{
  "n_layer": 12,
  "d_model": 576,
  "n_head": 9,
  "n_kv_head": 9,
  "head_dim": 64,
  "d_mlp": 1536,
  "vocab_size": 32768,
  "activation": "swiglu",
  "norm": "rmsnorm",
  "norm_place": "pre",
  "norm_eps": 1e-05,
  "positions": "rope",
  "rope_base": 10000.0,
  "rope_fraction": 1.0,
  "qk_norm": true,
  "attn_scale": 0.125,
  "bias": "none",
  "tie_embeddings": false,
  "parallel_block": false,
  "init": "uniform",
  "init_std_qkv": 0.0243,
  "init_std_o": 0.0243,
  "init_std_up": 0.0243,
  "init_std_down": 0.0149,
  "optimizer": "muon_variant",
  "lr": 0.00906,
  "lr_mult_o": 2.0,
  "lr_mult_up": 1.3,
  "beta1": 0.9,
  "lr_head": 0.00524,
  "grad_clip": 2.0,
  "warmup_steps": 130,
  "schedule": "wsd",
  "decay_fraction": 0.637,
  "decay_shape": "linear",
  "final_lr_fraction": 0.0,
  "batch_tokens": 131072,
  "seq_len": 1024,
  "doc_mask": true,
  "train_tokens": 1284000000,
  "steps": 9797,
  "dataset": "wikipedia_en"
}
MLP neurons of a small language model. Each row is named by its layer, matrix (gate and up: input weights) and neuron, and shows model dimensions 384-575. Each number is 128 + 32 x the weight over its row's rms, rounded and kept within 0 to 255. Numbers have three digits each. A neuron's up and down rows have the sign that makes its largest values positive.
A block is one neuron, or neurons of one layer that tend to fire together. Before each block is what it responds to, as a language model described it from the Wikipedia text at the highest values.

Description: First letter or inner word piece of a person's name, usually the surname or middle initial after a given name, e.g. Hadi, Foz, Frank A.
L8.gate97:123071128142126161109137165172169028193148131142085128144124098148136133149121138146189075126151109181090106104056106130149143147121090117109168083091163058119130112103184127162153141145120097151148159144098169175090055142153129143122112150089189136090085145125107133121101135137149180100118175178105097089059133163113124155155099095072120183104135074112156030050185092143096060037104093150156138195136086127089132115174101146153167148147081182115155136129170154125166081151147128160092141168135070159112077141120100090126104122162101128139096074098113211107191089180099147122
L8.up97:122091089155134107122159145121127160175090141141128146090128156112171104120099102122113105116058115158090044096161155096114095075115152133126122137050163163112071181127117103139052107175127057086122119103148142146189182151208189083035079145126087139175121136122116136110095106123163172131138107071176101135097171081136107118073112153154127048104108137165082077171139078102114127126140179172090167076100137112097145136107075119096137077120121126076160138158115123141103107051139135168108159129160132176140106132129128150152064172139134131168148151124158151128121084182117116137

Description: A single capital letter starting a proper name, mostly a person's first or last name in lists, credits or tables, such as Gary H(ines), George H. Morrison, Rollie F(ingers).
L9.gate193:161089115083119100156098156174098109144107101095079171147136094128182126158179046160173150086134098157111122115109121100151073121134077183187080112118092107137133132141092142143162120158191130113159134107157159076141132133171167094094097072136088218105164113151109119120128147118135128139103110156151185143163106133133118177084100145140187071123074092187129118129158102166137193078118081179109118155140103234084078083071163123097143096143106151099132120118133066142163158117206136150059070121071176136171127113066079144142106106109149172095141103191182178176119189175132093089
L9.up193:121109125099097118100086122133104106137119070131113151127142108177179136119145049140091138129110135095138077094076137120108143141108137125093115111136139087119057120100089170104132121111175035127146127100174134070115121109167142147044135119122114136132163153136166134128174170108169157103130123135118139123134019124155072168122086211225192151152125114184112162107098144183161108195146158115136116076124130161147162103139113103081141091135158109080068167087193148119151142087107137160138119097116141205080118119140138133148166094118053162160119061174108160084083149148114137132
L9.gate776:090130163165158205147090138116089095127096150105044177142112163118163125153074101171089147141149161127149122050206114053072119167125108115145160127143124105127087164084088155110105144158137100150173117136147142098164137147133177137143140117073102140156146102135138151167162158118095166133132121164161111109089140142105104108122091114163072132148173091139115054144128175101078122107147113145051105141146119174115115131124125107080120145134127127132153112139123109147136142113103062116162138183107109143127112087062117094128113089133077165156152121119155143139086131130120124095
L9.up776:147109135150162087152137115145094196171101131100152129142088131099123140123157109119118099085169161133159110124165075158115146145118053170193166162114094150144129150133150092096091094114149168146098092164130079070149146126168049106167116132172136139115145192117098109080185170131107158117097092192128079127102120085132109169160114132151139156132134140143133141164125127144092105123076140143108133124109197120102101114157135075120135130105099111078168170155128137179098161148113131105074129138143126197182130167081107123187137099141156112174146103121098120142099104129160154143
L9.gate1065:137127111108121090110089125142078172187119097115163141170158109168169149147146133125159164105074132112130084142132109123100110149121128144144199057192192143127022134120155094120082089139141133127121138141148046138148102140158102136212068087165088137134169150108110140142116104126097094118130068172096088099135071122156141158092101126164091111122104100140164131125105133150103123091064137132094117090121148191114126173123141073170103115123129113147168185156115116105137106121099118117135168137158127182116063115140107127141177072162126080121077105105102192127150081115116144116
L9.up1065:101119136079167104118081101168119147178098110111079162112117100113209126134176141093081224169110088144173119131202066156135142129165144142149093142141098167068153081103112106136068055153127081154147108148167142099041135133169147130125139105176148077145162153152127121166188147115138159142146085157141139183123130217142157131123152098137103096117140141158125119117124139141126127158063105184102085132053140152129139153103155112102112153202070113201146171099122117109143063145121160120108097135099139156166131073122169063152110102162145123122130079167122151130153190110107153055
L9.gate1254:141103133063077170105112136129144149126120154118073150110158124078114154122121088106096134162140148119129104064145122167115125106100067114156193091118127107125118144124098109160103091196132159110120109106098136108095075156100195156077114136125093195101156083096116130135144179086155113107138085107094073143124143124158089137095124159152145140116088131145138150140125073128115080088120131129150099128105051120119104109155135145116155134179118086146143096075187114118102106188113158159081095131159119098158055100183054084141101114224132099125163112113128076121170146153099098171
L9.up1254:120129061134141067121078130147146154115045135171085127066075117112115136176164116103140101134099153100132088082107129104128131161086141130130170141130110057106139112122139125164131148071146148129134140110116164092129128211115149132127111133157085144054168077160118144136188157039143127129130183064145090104109086104116168119154153128120117069129099083205183182140147168228129154108083127126175130112133145151168098135174086118089105137113175144180176136071116070114151215209122133192111145141140087108086136144086133109176130093149125114140136105094169137104108147117160093153

Description: The word and (sometimes or) joining two clauses or list items, usually after a proper name or noun phrase, as in "Charles IV of Spain and left issue".
L8.gate969:127101128158118143141153119123083100060086215109207177148054136104211160133144148131111073158176156071075122115143134138163102153093105148112113124148096102116124139151151075143094185089134117130130146145090094131149136132168169104152145184065059078172187090143138122169117122124130064049117125117140142125187127112145124109143140041108141128088120079138126161172072165164131150089096068117137094128125146128135070128116144123095110104106160122125093079126113120144213141134146121175150121160151130077130153136217167159130123097106131144099160123114127090163126155102129134152
L8.up969:137087180141047084129124179138123168140162121178145162117176147126139124141132117148075156198109128097120128112127149130102095103100108142140120147164173115179183068100051176065129144127134106150168066119130063121106138136133159095164152145088115152143135092141188111159137146146155131120169108145141144117077131150071114168132109080140112093137097114040105089158116108113128130186091143168154188093155091104115123116118176123104079155154204094127107152190132169139124099099099135117166151129161104075098141127120128124176152107109118157140069118078168131094134116070221149170

Description: Articles (a, an, the) that open a predicate or role noun phrase after as, was, is, became or be, e.g. "as a producer", "was a sign", "is the legendary location".
L8.gate74:183160109098151087131140147115116164068106162110163102121154184124139076144063136167153122197107120113138130163115133098189188130128155141159112129135227117117110097133136094138070139152151177142111082146101158117120151167179136104132129177171128141153118138148084086169199148100111120121083103160150168097115161179120144108130085085137166142176139100080163138154143130137093141151112094065111105163071121084086141112116129131214151132066110147115101105107099081154111199160139131172143153117194143154189102124128057121084129132116104172159136176153119164061177100177141131128
L8.up74:152112077110118114164126168135100125142122120136145156137116100094185112094076157149148070159085124153159118073104114165167172089098150105153152092131071147158113166114085146146064095101176090140098073177133151128134122109115092110169142084177181122077112160156147126104129146067150160080107148097176123125155127158168119098124139142136119126082152068146116159137139122140183174152082128110073148148077146125101064140114133149111135139137081164216123186151136136143165199208107131139099134162095143166103100106130181120189092094114118153129133129094158089127126135103197132149

Description: Mostly mid-sentence "and" (also "or", "&", "but") joining phrases or clauses, plus sentence-opening "Although"/"While"/"Despite", and the "McG" surname piece.
L3.gate142:132107127157095151105116136142129161125180071131111103155157159102111143122033147120114100142140196123131067098138129084136152125108119121133136163112183101094144174099131200174174156110109127132079140126080119110102142156090113116158133095169124161148163066206112178185108138182118101135156108188174129175139153100122129132241058082142118135142145130109126132122139175161097115110120156070152122127154138106107136170141073105143113105111111090128117116087116152154133175099107110111149142142174104160098086172142141166103150138121132125122091089135104161151076102092168115096
L3.up142:110137113086058107146131104097123125135143093116129146157133137123132192122123097092113103133117111076141113140188144156098119094118120163075099122123093128137118143127141119172126136111104184187114109142144168122153131138116137091118136069139188112148096135125150163147101120161140112090117141096128112190082164121116121040189178122171174119073130126145134151142084139151102139144180153149175115150114122119170159157035175074129132052083162105091160164148096083120142136133144123153129137131148125116119103182137146172097148118093099132102132123131135110216127060097152169056
L3.gate545:115114138094099107123152132147124130137136130099098167155119153140144103095119120092138098184159136137158131131132136129095159154096180106192133165112082109174060128123132180146115099140086144194146118123163089170153124129143094144084113127065107176154169130081124166069158140123139181185125099135132131147137116164144073125160128154199140136114126170160132173037108140207122147079140229159171114073122188155107094145138055129159096098118155128154154157134160095119144112090127204125130163110115094181078126145123134099138099179157142099149089140095140088100091197101117106129
L3.up545:135140168116147123156147116159060135116095110092160171123109171125104106154092128116135098148110098157106164116138104118130083150102076133094157100188106214141140119100135126127091118135159167135088150103102082152156091126075153102087120101084103131100100103108142123156165153089134097094135187123114153159138185113150133143053110156135177131120090127091167067148152178168122077138088165143103094107185121131125114177161074138145106134119136088096166150105083139194100151137189185140153187151172187134048117106104119179133173137096135133177095151073188114112102080093130098121
L3.gate1088:116115109149086122141179102082112125114100163146133095099135103163126173145116097149170130153106093103121114093146055088135173148130165134181117135133085083118172079190150156153134056189177089150113096138120150151091111122136116122109191133099127085112038135093144138116152086124148146139054098181120121165127114175130114138105107117097154121135149209118146149118117139138105047152069145137177146160167137170145091133171075103143141104180094103101096076135108135119163111131193104048141135057099117095099156172118183172179118142153082167166171100160147154133139185139130098110
L3.up1088:085147142174127136078124138158174120122148179129149181178090167135199113194155173097123161115097157125133157075191165105112091093168125105121161081135115143186107134126083077184116116183113126186127140148114130160110131103079113132093137116146128121131109178088071160128138128137076185116118176145031148137125149157206105141131108099132155164158104155164100115134128131175113186060113079110138117146170127155148112159123146176080203125144145084119085148080103159099139060124105150173103142129151134125098181219130108132147135170098124090122143145131137095134178093114149153100
L3.gate1192:101122114122083153148149164171135132183141141183054131147161142145150135087137104182159103214116169167107169122059160134123110103141130113135164178120159168116199153142157099129133152062163136161153165183122165165202152159140113024099106099117085109105080127184111139108151133098111137156176154102182187182108125108152148171117121185101104144155131119126094105092087118139109075064147152142176063155192155128135138177099105112108142117105067107167151172125119098074158144115068110145134128150123119191116159125126128101122103118114135175177165140143093153191160157153106127107
L3.up1192:116173104126144130136147105151156159093118108130061087096179091114175128161123108176128105141168087151091049141126157162145098137117116192101143144177137104169145173172106143123171147019118131108117097124143125121096125111113143070114188107113133062153111123157188160165107126093119118133104176146177057197068146050113140094161119130163110149162083079131093112161130157090083134155128165128141169181157147124082127101068123096132132089179133128116147090156176167150117158126108127174111109111152084181179120080115112153103146086154170099156124115125113120119093109111107125079

Description: Fires on a capital "J" beginning a name, initial or acronym, often in lists or citations, e.g. Jody, J., JASP, Jintao; weaker on other capital initials.
L3.gate111:142138129104138118159187123129104107162111157108160065141124140157092168164173201118169137136132140124099157115082064119083107149125088130138130110139093148153109121115122172145088109164095096071122189145158116141127134163131148108142090138190074089156169164084090141102143137160141102114124129091121153155117115121112131093116199109133190106093160081197113150124100139145094142152119121128088120142139137113152189122038097110086117146094149149105135115101119131219148101178113067152169143115150143131113078160096096104146214102208103127133123185144159104156169104122098141147
L3.up111:173139113134097075150165198136042151162149178105123131132142163156127149156113076179161163157108089106158148114060106085096156114131144154179097128116133078086108110171133127086107101092099067125142190097155123130138117120131125111114145115143108111161116174131115090136124062090117103116107129101140156139088148140131134146075186094116111102080131095171124166170139120125124132173082099110134134072163142098148158110086156140092142130181107169102109169097138164142174081125129098148086102139105149162102126133155063137101155152183163114084172123158125124171083145047103089181
L3.gate208:113114134156109143138116172131174206091126122172078121118124134139136123141102136173075109104123099115095139106144122124154129176146157096101144068076118080140130131136139126113100061104203130108163064122088145194135106155155124132079174122103093118131142167177125137108126110128133157101054119089100101093144143135164126143104153174072102123120159131151116178139128099137136179111191122139152162130106049121068169173102070108116169105165153150140095107122133111117124114114102115087105133124117164163116129176091133139129103137136147154063156140119161161109151139145105092133
L3.up208:116198047100149155149117147139173127106156091165065185144128162097139142112051111117090107101136062088129203068140141113096134113136147129065104097099118080104114123186081176121146113084112084076143092114089133126134127145161136172132151093114132135133130128119049139142138149123122166116066080125140139106130133100134125137127125142108138090170130096119120152112093120096110161104145131178128116126129160105097163133092113141092129146131205130133137122128175028115134064111095131153101100140130107117099105122119091166171111172131168152116092074097157126115135126171192148111
L3.gate282:160086084127143170105155144106126201092135160134075097096091147121114127068155141138163119109120133132130124122153082184167149147120168130178103068089125141118187143133091110109166065103167125164156146080149070106100145092137123188113118036141210168155171084125124094136148103155145133124061077146075113185113147132129070161169153162153131175137108102096106116143144156115130137156153128152102098122138126124105139138130099105113103167198179154144185182107127115133193107106114094130093163145138123155114107095107107134111130027152173166105111114165102122134162137178165120106
L3.up282:142121080061037148147128152211175071103151081103152144195172113163171139179146162096094138137135147129137115112199152129086172044091083148130156154134093185102111113134158119168084123088114079166118156098127156116126112126140077190123111126131093140164104084146094152125117158177097169094124168173107160116123107127122097129099100122092184136192139145187085157117161173161085139112128161168128162113183102088171160076086061105145125113123118120122145094090108129142080074067090132086124122164051173147143141101165143147138153125154049061091119090094113101151118183169072133103
L3.gate698:122060140131125109114188121113121115085123123172119141145166165085132106153134130086139175122079165158114122182110147124123078095121104146137106128072149153091082115116118102123142165145116109166161167129165107160171143135130175137125151160160124176104161066154208103128104181121149153134101186124128178117093165119120150112144059130182176113067112078173105108134170138137110122124085139127191150113043175148131137119144169149135122134102050145036113150116139165105106162162100159097126177138125100141098114155176067135148089093131152052093101113177094099136118139182107164113
L3.up698:147169125154185120122167131134124117172124126105106158106131177136118128123101129116127137183123105163096143124063127102068174092037112113156066152138135098134068142138133125188152155129112130148099082169146125135135107174127180086138157114150086087145169084115185112134105132161111135132082152103101156113121130094203108036162107129063189110156107068193118131105101149106070150078103100100139091108157114130132156182093134076068043156209120153158156129120102087044073077162173105116127095144135125165170118102129105107119150157171104084083137101093138099149156069112120131134

Description: Connectives like and, &, with, of, for that join or introduce a following named entity, such as a team, band, person, or place, in lists.
L9.gate224:079142160089099143181114120077151165140118126143111112107095196170089130111129099114153149105149127117132137088103101121123147113176075087104205140127150156071152120097130063125118141147091059150118098132138084056113147115081133143113133115130095169152084140154098103131131077184136113169173155075173126095110133072092140137080075108107147059099201155144112056189111156117182144122091134083129115127117142138147080089161151125122074091091149126116114074085086154183175103125085130167114170118136170139120128120130160177084126129149126117122146140076144094148115159109124166145
L9.up224:125104148177117089164108124059154162116136094163149144150098114143103107108146089166098137137139119102170092107099108137157140130127129112172175094138123124129139101147095162101101147163110160125177142131119180139161123144103107062113165112104120183113120147146205075145102070172093097105101132157165158160173110053112072144123060175105125085128084124185113073119139141164166049142135184139089067193090157147147103121081129117149103116131157099111109120103102126103174123156141104098133120115125136095107062111136101131093066112088068142083130155150124103151117133133153175113
L9.gate889:095131122141139119172112165221131138083172142095114175102142061119169158079100117157103126164179188182136111123114124151090132110099154194111087121166129066080161126125148150175130095067146093143153156150140097121149185120138128150088141155112115117149113116113147120169147148078128111123086136114101164140137148111120142076113160123134125114135093122156114131170158086157117132108110128164080172129144100122099113197191170159140182081098125100130101102135120162165075114096124172166127086066205128120188117117121122133124114138110126101102115140153162117112130138071130172145
L9.up889:090157105082107121157196144100064144179137146120157142102161119149148131165099089122077119163108120148141147125154048109194143072093132148135200127150142113149027132108120093108111132176101113101160158193141130147091152160109128072063096140141181124120142225157145169123176103144080107147143121103139100153111113186111086113171072176159189115116132126165184174088150115097100077116072127138140114123134118132108140157152110108110183089139082151135204160162090051145088085116097067115167082103164055114125055154179155105098108113082094155122245129123104122094154108128139141110
L9.gate933:142158092114166186174173148117126114183124080146174128078134105125095116078131083122096143132207175100151092131152096094137068131169099097112123151106123100208098106050082127116149088132125075203132115113150160144129087110116141142105097084112069138166128121076109107135144118183153141135145092125081129102146129152138146098126138183192177103153162162158128139097066138163131164130130154147155107137094115111141122137111083117128090136161154132113129061144150073072111144145102106152149117113173131095135123097076076178144098128105151183117142161081085118133126056158141136139
L9.up933:136106135153146142206127160173151108096103098161183177127132161148133068119104101124157091122190162132136126099121091144162100129123149114079134119158111144171107090102155165078144094080126105128131077110130101165139122166154156151107161110110140166184148117165164090153128118164124116154135139098053176184133156130130139136137105180187128168136157151113142165108070123114128092131115095154102078118113044209150136146170124083058122153113199095137087094163159122100113103160082150077177161101146163066228115158074081148055110155143130086145151098113100163148114156153179123143
L9.gate1078:080133115175081126110144090098158139086136178117128130141130105159111122109095088093144120203159083120113117140060117142158138083121163057073105157164175072140097183171126128116224100118126149143164094198137160126136141111099155116140153119127103101098124131079138114158140080123112116089096117077107094098152045140133138075126160124154139072131158154098123110155099186093167111133089119048174112134127148112124195153113157117152083088143103097098119107143147110140163128130131087126178150130113106110111147116098106130114143103129164166084152115128148138153135136110210092122
L9.up1078:089123101107112189161115143095128187107126106123154112140141130100140132156127123147131087138155136159136125119079108091160148112177185096120056100114217101068136131158108150134088136130117094095116164115166126102151143128112156094178171107151086121132111162130163085124105131079125155090105081141097155136159117194125155137062136149169140101091109143155102128120116138106156112071090078085130139101138119149177118168131119111138138158151161199113151151113132158094208164129123079120142138177144191090156148123127082127068126113141121142051058131144077101156117112165086158115

Description: Articles and adjectives opening a predicate or role noun phrase after as, is, was or became, such as "as a slide", "an important step", "essential part".
L9.gate199:100147058137167120125168141115072143155107103155083190106141188148186149068130097133107079197111112148150165131129138114129117136163062145125197132102086108160154143074150093175104124110123073081151064062078103149138128142129137129088110113167124107091092128134129160128092086133160118117129102070173115147118113096150160104164148103094111151141123094085077069138139098073126157132147130101118129151104120102147104108165082114189162144129135172162150127148149161177134069079095133095140118166077129084118131173149128086129146090170157123122140124116111167148139168104158226113
L9.up199:074153186123104108131152057120131210111155112146162094143137140111097121110103142110143142136115109110067137170185097079139075109112125145115151170125142165093109132125086131132109051104127086091145107149127086117134134164119196114174120087191109132158111149129134171088134090112124125076180184125114162072147180162100032092132124173135119148075102122117150102135174116100099110124115146180101110142140124165105113119149165113148165123096112060113117104169128109162136084097135118128088107099102146179132118114151072124174125113128070138156143171128107115158169115137144090101
L9.gate453:139235132207104067184158164094109136142119180122162115093157077088152127090141127106170072122126126119125162130133111161118090071167155081134144119175149156130161150128128152137096102130134126111116098110186131163157137117128156131110187132121160082117140131152141081072166120118122120134173144144089118083171068164201072154118129053138088134115169184134139157125134084161168133068181141173116184120131143132134174095061130099175184147165116121120178143032143118204138110104137106085089111113169123116145082174125151056110112103106067155137118137157106107079090093153182129151
L9.up453:095154134128120095138145183186128142153146182117197146134110113083161052135138169096107072178077128068144116143109140119100122134168178126143113157118165149162183169166154115163105122112132121073118086099113156119091079143122142152167206091144119106161118181132167138164202129109151100103109178124127105102099174072174075150163093196100137142081100146129177151125123146130116130145123133162157105106147081113167140092152127156142166099120148159134211100142163099116141111123098172089108114151145142114138112155057073089156129145062150093110134175102144064122124122107174115151
L9.gate1071:118166109142097145162101121106149100118128174120132145129126122159160129085120128104138106119123136150181094140125138078123123081123142141166145103107186141092172151132154112155144156157132159160135097090149095130124107119199135101148082147195167123139078080148179069106106034136148083130101119110101066146121163049150051109063079103179136167134106140157164141123115133112074171127143138184113166142155119156066160106186161117196186112158093081129152126132118054152177128149108154077015143125195142151152128193104166145089105069134118152072148169134065200127143128223208143103
L9.up1071:161142132124139119177132128108117104134138132117130176151035161128226152114096134131099130147113093154209131131131120088150103069105142159136146152100118090188111128157144123125209056113094130130183145144108124120103109115133129109126121097137185117127134181141101072094060121131138155140083096091128130136174117123125084096101100212114161136132147061107054122118149087130149161130138161110174119108123124115151143099156152124131117139142105139133064084198141133146146039127106140134158184122145146165148166145061110107133104090109119137073063141157116151110110125151131083122
L9.gate1462:113120139129138126133105108178045140129103144162084123042159117098171123158120106110182166115143136125193154107152148080128150132158107114178101091172125178133108112126134159146205150114058096107123164116203108126198144088179170067121137147108156138131154099163176188142131125144086085099130116127075126100099074176101081130097112091091101128081107076142100118159112163116219144079151155118140135145131106171131134067107099119149080141093131145067166190123101102151142138114087189087082120167096126155101139164090159124176098207075156121132146123109087105147127109154143065076
L9.up1462:136167167115180147056125154098093148114151136082114139202102107116110074080131126121109157189188134178113144114164103176102101128119110133164138116109085196104099128140098152097164119165108145156146128102153134159103140086111175119208090077122098126164096140094153129129152095095069122108156133137071172135147186081107117135027132186110079106094094126133116089212156129179127179141161149194118142183116107115167140145158132130076193113136070136133138127177125082105118089147087103117103061128136131200119101116152156104113154102137122097137131177113104089166171094144169118117

Description: Descriptive or evaluative adjectives, and their final word pieces, right after the, a or more in expository prose, e.g. comprehensive, effective, care-ful, spectac-ular; also some abstract nouns like majority, crisis, popularity.
L3.gate177:087176133104111111114117089042108097146127057124086141059140198124142100116163159188086125080100140120152177109187209140139139066134127096159179130131092116164104124147128139126057096118109096131074061083149097190119136125167130066196055220139141133167115119081155138204075113065129083091095108048093149123084126162140115070124111091103123144098168123218168186171098173129108172157089120114122099126157158124147136127094123089137105129116145149091137071088170118124129178112111132142072174071187160116101092128091122121134127123173120133103142101078123116132070071161144137148
L3.up177:176088125132133157115146104155141105109182148108109124055133106163140115136159154110183167159192118153150106086130128165113088125076079125149136137151114158108053098138093125094155115101075084127103124196094055111166092074093111119147137154049152172113123148140122142123152173160130140170174118150178132140108077083129131171146088191097115180146123178070102119058092178122183061118163096124096085140095113111180152174147098125138125146155081194187074112159102105137191147121121121159181123140160112163113112142130112113074118175117096150109083138156149143132126143107085085204
L3.gate671:111142148121069184154168083153150123097074171111114168137089149127081144156135147139138117115153121151109126047117103095092110118075118186124078120120190166066158101104138204139105130119167127146174131111067115075132126170138119137127088134060139128168157137174108099138098119123156068112095109126127117135150088097166089098130114132099152120124134081153153119192154104154175128127121132177139134084162107106124142126165153110131116125093120138147142105166162210157093096084121129168152138154188137114152115107086109109144120137143146110089092074121186199179119134112158172097
L3.up671:058101171139026098112124117128109070136097079111119128106129163143082167112141128160184172146156170073172171081124108120112055109108090130145147093162084097230147177092118107131081109114147057166171149199140162114155119108152117211179141084135163153121139135168110152091110141151118076128163122090127119137160079138123111142174095157111118139060118116139162085102181115121208138127145155190152058089132158145136136081141137116101120129169150099136081139116153132081155173118139193099139103192137103091169139132102137123204070167123080145115150149109163115149174132120083137117
L3.gate929:100136129072113109168127111119138118145152108146126166104090163063084124144118146080117089106136100053108099148161171070126100114138074131112124108145147081202123162112156115206084146117079109120113124083097090056169130180124131139174118129118139107122141153095142118124184146139119078067118124050066146157142157107205113095158125156110109103065099087190114087138129116156144136145140146107151090115107109121076142161111157125121120125107164160145137063136099165121165132113133135112159165128185152112121110175115120132134162110117117163131133152092138127081131096189106096134
L3.up929:087091089130061078122122180041097089115167120111113150102137180066093176108125160109120107161093111099155146098147140123080160054155149139136144083132128104125098139162197178184103106135032183138091152148083123127132136111100150127168171099144147130119139104086113116128151113136146104070115138094130203178148163109165091131133133117150063147064117117173114083126149108092164143139186147135112109149124123109102109130181203087079057083156147157112119086093198163121126138152141131138121130145143117095183126157088154094098176096052138136111152113116083199140095149120112152073
L3.gate1082:097165159075170128108160106114123173157083225119097162103121152145106167108120105116113200167129097138180124190097129204094145170145138078132080100125143136148136118145171176144149139117124157144169137134094138183137123055180070148134125144163108154203141143187127146112122155152112127151124114119096054139151111117126156097127128133085142114148057164124106108123175129132144108064095133104192200158132139166139170148171136105096172103125159097113062154142109112169135141140136110137111189099163129088116103194157074195130132168088084155126116172076123182104109154103124164138
L3.up1082:131152214116190160123145190127123109131152168168102147081130124144183120121059173175126143148157136183159094139134167128137059115140135114131121125114127148124107181126176159097170139132137144104155203107123127163137134174127106078121097188163076180071153138149168146141102170141103169120142119106068100123121130130164140140129141121100115115127167140153155110186151125131122131177175113063135079120170127150129095176155169173150107167155119133176115128072125103116123140050154117136083182119219142064096096104178083127127089124061107099153161190119162101064157108184117147137